Weights of a small GPT-style language model, trained from scratch on English Wikipedia.
Architecture: RMSNorm before each block, rotary positions, no biases in attention or MLP, untied embeddings, normalized queries and keys.
MLP neurons of a small language model. Each row is named by its layer, matrix (gate and up: input weights; down: output weights) and neuron, and shows model dimensions 496-623. Each number is 50 + 15 x the weight over its row's rms, rounded and kept within 0 to 99. A neuron's up and down rows have the sign that makes its largest values positive.
After each neuron's rows, "fires in" lists the words (lower case) most often at its 100 highest values on Wikipedia text that the model never trained on. A number after a token or word is its count.

L3.gate1719:74 50 58 39 15 99 61 56 18 54 74 36 81 51 56 46 38 86 59 25 34 57 19 30 31 67 30 53 40 57 47 48 37 15 38 53 34 60 49 28 40 41 21 50 65 15 73 56 46 46 51 56 83 49 53 61 45 29 71 49 47 52 53 60 32 57 47 46 67 32 61 47 49 47 57 55 47 42 43 49 39 61 56 79 64 33 48 59 67 44 53 56 74 47 16 47 53 50 59 37 48 57 49 24 30 57 45 40 60 38 42 77 48 43 41 48 46 60 61 57 15 85 48 55 45 41 41 63
L3.up1719:57 45 27 59 50 72 60 38 39 33 59 18 49 68 48 59 38 64 46 52 63 58 56 59 50 67 45 63 36 27 42 31 35 58 75 64 55 74 42 63 60 46 26 38 46 35 52 72 31 53 54 77 66 65 80 54 81 16 39 64 50 54 52 38 40 27 42 46 60 58 46 64 58 46 46 25 38 38 36 41 70 28 36 79 51 67 51 45 79 44 67 60 67 65 56 60 49 40 46 46 71 47 45 39 27 45 84 35 61 52 57 73 43 53 54 43 27 65 64 72 35 45 35 38 43 57 66 38
L3.down1719:52 51 66 32 40 69 71 47 38 54 78 40 47 67 50 57 53 41 64 53 36 79 58 38 23 60 44 52 66 30 43 58 16 44 54 69 07 65 36 41 66 43 51 41 60 16 53 64 55 34 47 68 59 56 68 49 77 42 50 45 35 45 64 50 41 43 55 80 68 28 69 42 41 39 48 57 53 44 20 37 20 65 52 61 67 61 60 60 42 52 73 66 59 73 32 50 77 64 49 61 32 66 25 35 70 35 37 72 56 33 47 49 31 58 27 51 35 45 46 64 41 84 70 64 34 28 54 71
fires in: "end" 24, "back" 20, "forward" 6, "number" 5, "debut" 4

L3.gate671:67 28 36 71 53 58 52 35 40 73 49 60 47 49 54 99 56 51 15 66 30 54 71 27 49 72 67 69 45 52 60 49 43 84 11 50 37 54 58 53 36 42 30 49 78 48 50 58 21 43 22 42 47 42 54 32 42 56 55 74 52 44 51 45 49 60 52 29 43 47 51 50 75 64 61 67 54 49 44 58 45 57 75 83 50 46 72 70 57 42 51 36 39 44 36 58 53 64 59 53 16 54 41 40 66 73 61 32 35 30 53 43 23 63 55 50 52 43 21 41 54 49 57 59 34 53 47 58
L3.up671:86 69 38 66 52 59 52 44 80 51 49 66 63 41 54 62 69 27 48 47 52 61 56 37 65 55 60 42 51 47 57 43 35 33 66 35 60 86 58 60 44 21 38 47 34 21 57 46 48 21 23 47 66 23 56 28 70 53 74 57 35 47 63 49 53 72 35 45 39 56 51 25 47 65 25 44 39 50 44 71 57 71 71 40 53 51 47 70 55 64 45 63 57 69 34 52 58 74 51 41 27 51 18 39 44 42 88 39 53 63 54 38 42 28 59 42 69 55 40 77 38 54 34 60 42 33 33 36
L3.down671:53 53 29 55 47 52 57 47 55 49 59 76 21 42 33 44 53 64 57 36 56 53 35 36 58 50 38 34 47 39 42 51 59 55 33 46 43 60 41 67 81 67 70 21 51 69 43 38 52 51 71 48 42 52 29 51 56 62 46 48 60 37 52 55 78 85 61 58 48 50 64 21 30 64 36 57 56 56 41 67 38 64 39 23 58 44 28 47 57 50 58 55 64 56 61 29 64 50 27 39 37 71 56 45 47 58 83 28 67 41 42 56 50 41 34 34 48 43 61 26 51 45 30 34 50 71 36 78
fires in: "produced" 17, "recorded" 13, "live" 12, "developed" 9, "built" 8, "performed" 7

L3.gate1751:62 49 51 59 41 54 72 57 73 65 35 55 46 64 34 66 41 46 75 61 61 75 32 31 51 50 39 42 34 74 60 35 51 39 21 25 67 49 24 56 43 17 42 46 52 53 50 43 37 21 34 39 39 54 68 50 29 51 75 55 48 35 60 69 34 46 49 45 13 02 52 46 28 51 42 64 72 42 36 60 37 35 74 70 28 55 65 40 50 44 62 64 39 53 62 33 34 40 54 37 50 31 27 69 33 35 28 51 66 73 33 47 45 20 48 52 51 28 48 51 83 58 54 26 77 73 54 39
L3.up1751:49 64 57 79 30 55 58 32 44 53 48 15 39 31 47 49 61 57 46 63 54 57 29 40 59 40 48 61 46 56 52 51 68 60 65 51 38 64 43 82 50 26 54 45 64 57 38 44 66 43 46 33 34 47 37 57 30 30 41 63 93 39 36 47 55 67 47 35 49 45 43 56 67 77 37 40 48 40 46 57 25 58 34 43 75 20 39 68 38 58 69 51 52 81 56 74 19 58 72 57 48 68 50 74 34 47 27 63 53 38 73 46 68 30 71 44 63 62 30 42 59 76 39 59 41 52 59 42
L3.down1751:56 56 25 43 72 59 56 47 32 67 40 34 39 58 44 57 81 47 54 47 43 47 52 56 56 54 35 55 37 39 72 71 79 75 32 48 62 61 36 61 53 03 24 45 53 44 58 34 40 17 64 21 54 57 24 66 59 58 30 62 51 67 65 39 35 76 75 21 22 57 53 34 49 46 50 42 74 53 61 38 31 62 35 78 65 55 38 39 55 41 38 40 68 45 65 41 56 48 42 58 47 59 58 30 33 85 62 24 62 56 47 68 48 31 39 24 67 51 72 60 49 49 46 66 44 53 33 46
fires in: "game" 37, "games" 7, "built" 7, "released" 6, "developed" 6

L3.gate1443:60 54 54 43 60 23 53 56 30 29 42 38 60 32 49 62 26 60 64 43 83 47 46 54 67 40 45 64 32 33 45 40 25 27 73 25 52 50 61 73 47 37 59 65 76 60 50 75 77 45 44 57 43 41 40 51 51 78 50 50 57 50 30 38 28 32 41 45 53 48 57 78 47 29 57 52 36 74 57 39 30 40 06 68 61 17 19 12 57 43 70 56 44 29 56 78 87 64 53 60 24 37 80 46 62 55 71 66 62 59 30 74 42 56 18 59 27 34 39 53 68 31 54 58 44 42 66 73
L3.up1443:75 28 67 60 44 42 26 39 53 66 59 68 75 55 42 99 61 32 71 51 60 82 56 75 50 42 38 57 40 61 38 48 53 48 53 51 58 49 68 57 52 48 33 12 62 53 46 57 35 55 41 49 35 31 40 57 41 62 42 51 86 69 22 47 34 44 35 44 49 35 53 66 56 51 62 41 49 37 63 38 77 54 36 75 65 65 49 39 29 46 54 67 65 56 41 65 57 56 52 48 43 54 73 53 46 44 49 46 46 54 41 42 63 30 73 64 42 18 59 78 49 36 47 15 59 36 55 45
L3.down1443:71 61 73 78 38 30 53 75 40 46 74 74 79 11 35 51 54 83 37 41 68 56 35 74 49 53 45 45 34 35 59 69 60 50 61 52 51 62 74 58 50 53 60 40 52 63 48 65 57 60 67 37 50 39 76 54 34 47 57 68 60 63 41 28 29 44 17 77 65 53 40 37 37 54 68 53 57 28 63 61 56 56 12 68 52 58 13 28 49 30 62 42 50 57 38 56 61 59 53 74 40 53 65 59 61 31 74 32 70 44 57 63 49 64 43 76 66 43 63 61 55 24 60 47 79 56 68 73
fires in: "not" 47, "t" 18, "never" 10, "most" 6, "all" 6

L5.gate556:50 65 53 52 39 49 61 59 81 65 31 65 63 26 38 77 30 70 38 49 78 67 62 45 53 31 41 14 56 57 33 64 75 56 55 39 72 51 50 45 59 32 64 58 49 80 53 45 77 44 44 38 48 50 66 67 48 44 63 58 51 30 50 75 52 26 33 30 63 37 35 25 45 37 63 55 50 60 52 42 46 59 24 66 25 49 67 42 66 49 76 59 50 22 58 73 71 43 57 53 46 29 62 91 50 24 51 70 50 89 31 63 46 35 35 50 52 37 42 37 46 50 50 49 39 74 84 33
L5.up556:69 74 43 44 55 42 58 48 24 78 78 44 49 63 57 64 42 44 46 54 45 64 39 63 57 56 29 65 26 27 56 62 73 54 53 46 57 55 30 46 42 59 59 38 30 36 62 44 52 70 55 65 39 47 58 42 70 50 47 52 51 57 53 43 45 52 42 27 58 50 39 48 34 59 67 63 66 61 43 31 67 69 58 67 27 50 47 34 44 44 95 56 61 58 71 75 67 33 61 66 44 69 39 60 85 29 21 21 54 40 82 51 46 67 38 42 32 57 45 54 39 73 36 34 39 29 67 56
L5.down556:52 51 40 47 49 26 56 31 44 73 53 57 36 23 26 42 20 44 60 42 63 60 49 38 71 62 39 56 11 44 47 49 51 67 62 65 52 43 60 44 60 48 87 55 49 49 57 72 40 48 46 56 28 67 65 67 73 52 51 50 43 56 75 36 53 34 34 52 57 75 49 66 51 44 70 60 67 63 48 25 32 62 36 44 68 48 45 45 91 23 75 77 27 58 51 54 80 62 53 35 83 72 70 57 59 50 47 55 37 53 80 50 39 49 37 35 45 54 56 30 41 55 23 26 36 59 54 61
fires in: "no" 27, "never" 6, "t" 5, "failed" 5, "side" 4, "if" 4

L7.gate1361:54 56 49 63 57 46 73 54 17 33 66 38 40 28 49 66 57 37 63 53 68 62 44 57 32 53 35 65 39 43 55 39 59 33 88 41 48 49 52 37 41 76 34 50 48 75 26 36 50 43 23 86 42 30 41 66 42 32 38 20 45 42 45 40 48 48 25 31 41 29 46 40 56 47 51 53 79 60 66 48 33 62 45 63 61 49 51 37 66 56 49 49 24 45 55 16 40 28 71 44 55 71 60 44 43 60 82 53 40 54 45 67 57 40 53 52 38 64 63 69 65 46 74 61 64 72 47 36
L7.up1361:58 78 41 77 29 62 40 65 32 70 55 56 78 31 37 68 28 27 53 32 76 56 52 46 44 49 58 46 36 56 46 34 56 46 53 59 29 37 49 33 55 23 58 39 23 70 40 46 53 69 41 42 42 48 22 62 57 36 30 48 52 47 41 52 39 61 56 47 58 50 40 41 41 54 64 52 35 74 59 61 67 55 51 46 71 52 64 61 43 50 68 38 60 53 55 41 45 50 67 54 53 56 38 59 64 55 60 58 31 68 66 72 53 75 62 58 38 71 46 72 52 35 69 48 99 43 50 64
L7.down1361:49 46 44 41 48 54 63 79 37 55 65 48 69 24 30 43 36 31 50 56 61 46 21 37 37 59 57 52 51 40 74 30 61 54 44 50 34 48 72 49 44 48 37 42 38 42 31 36 60 41 58 53 48 35 36 55 27 23 48 49 59 32 24 24 31 30 38 43 78 21 57 59 55 99 51 47 47 37 84 98 25 65 54 35 50 72 65 60 17 61 42 52 48 46 55 65 58 27 66 66 52 52 45 63 61 38 60 51 43 52 50 61 60 59 52 33 22 38 56 58 72 50 38 52 67 49 76 49
fires in: "men" 21, "women" 15, "worx" 5, "general" 5, "ce" 4

L7.gate507:41 35 54 65 57 70 42 61 56 41 50 57 46 45 60 43 79 61 63 60 49 57 52 77 57 72 58 40 32 54 62 39 42 37 46 58 61 40 67 49 68 50 66 33 65 29 51 66 41 58 43 48 71 40 48 60 45 62 49 43 28 54 48 37 39 49 48 48 66 53 22 33 61 20 41 43 28 41 65 42 50 62 26 44 85 32 34 40 56 24 56 38 55 31 22 42 54 49 47 85 42 57 68 56 50 62 69 31 46 49 36 38 95 41 32 64 36 47 42 66 53 72 34 62 65 36 26 60
L7.up507:35 60 23 45 39 63 46 54 61 69 64 44 48 53 65 53 32 63 35 23 66 47 53 38 53 46 53 47 51 53 52 26 58 65 67 38 75 47 73 43 84 59 48 59 53 42 38 41 11 54 25 50 65 52 58 51 39 55 37 17 51 44 38 51 63 46 41 44 26 68 49 62 25 50 67 42 50 33 78 44 35 39 42 60 54 59 49 12 48 77 54 36 63 31 57 35 29 57 51 61 62 75 58 45 71 45 62 44 34 53 44 64 55 66 33 66 27 53 39 54 45 71 53 43 62 79 55 65
L7.down507:62 61 40 65 61 76 50 46 45 46 70 42 48 67 39 46 48 50 41 44 45 50 57 50 40 60 52 46 51 48 15 63 26 36 33 45 55 42 65 60 39 49 77 57 27 31 53 61 60 39 70 57 69 59 24 64 47 20 94 51 28 44 42 49 51 46 64 58 59 45 38 43 55 47 41 70 48 67 52 49 57 42 23 65 67 64 43 35 66 23 37 26 54 21 39 52 43 30 41 54 41 51 41 64 62 49 67 37 94 53 52 56 60 43 61 39 34 38 35 68 71 40 54 59 63 49 18 54
fires in: "women" 20, "people" 11, "children" 9, "japan" 6, "japanese" 5, "population" 5

L3.gate612:32 49 44 20 48 41 19 50 28 45 66 48 66 68 64 54 82 64 45 39 58 49 51 84 23 38 55 34 70 45 30 37 56 28 58 36 75 39 60 35 57 67 53 70 42 59 41 58 54 59 50 58 68 31 37 71 64 60 34 84 48 79 55 40 39 51 37 26 57 60 47 39 28 51 44 37 58 29 58 48 44 18 57 66 57 30 62 49 27 54 42 71 48 34 46 41 57 42 48 70 55 68 34 63 46 59 70 47 38 38 44 62 73 45 64 47 39 78 25 74 62 76 65 19 35 66 72 37
L3.up612:55 46 73 51 48 57 59 78 27 59 48 70 51 35 79 57 31 66 48 37 68 32 43 63 68 49 53 54 37 48 38 51 32 56 56 67 69 38 42 63 50 59 78 48 39 41 59 46 66 59 58 58 48 42 28 79 55 22 49 33 54 47 30 59 24 29 49 39 40 62 71 38 48 21 38 37 39 28 79 14 52 63 08 53 92 56 34 42 58 61 61 38 55 47 28 35 43 47 64 57 79 50 34 63 71 37 46 77 27 48 41 33 85 68 44 39 37 62 45 70 58 46 41 49 42 51 48 58
L3.down612:33 55 47 61 42 60 72 55 13 49 40 70 32 65 65 41 59 81 55 37 65 38 59 72 50 35 40 75 47 48 46 25 62 40 53 63 59 56 70 50 42 40 23 62 34 46 27 41 36 45 69 63 40 37 30 85 49 36 50 72 56 60 42 28 27 54 50 33 37 61 53 34 44 52 50 49 48 56 57 78 51 62 46 34 85 46 74 41 47 52 52 69 46 48 74 53 65 40 59 56 60 55 30 49 53 19 51 74 44 62 07 34 77 57 39 21 29 36 39 59 54 34 35 39 65 55 35 45
fires in: "men" 21, "women" 20, "people" 9, "mary" 7, "all" 5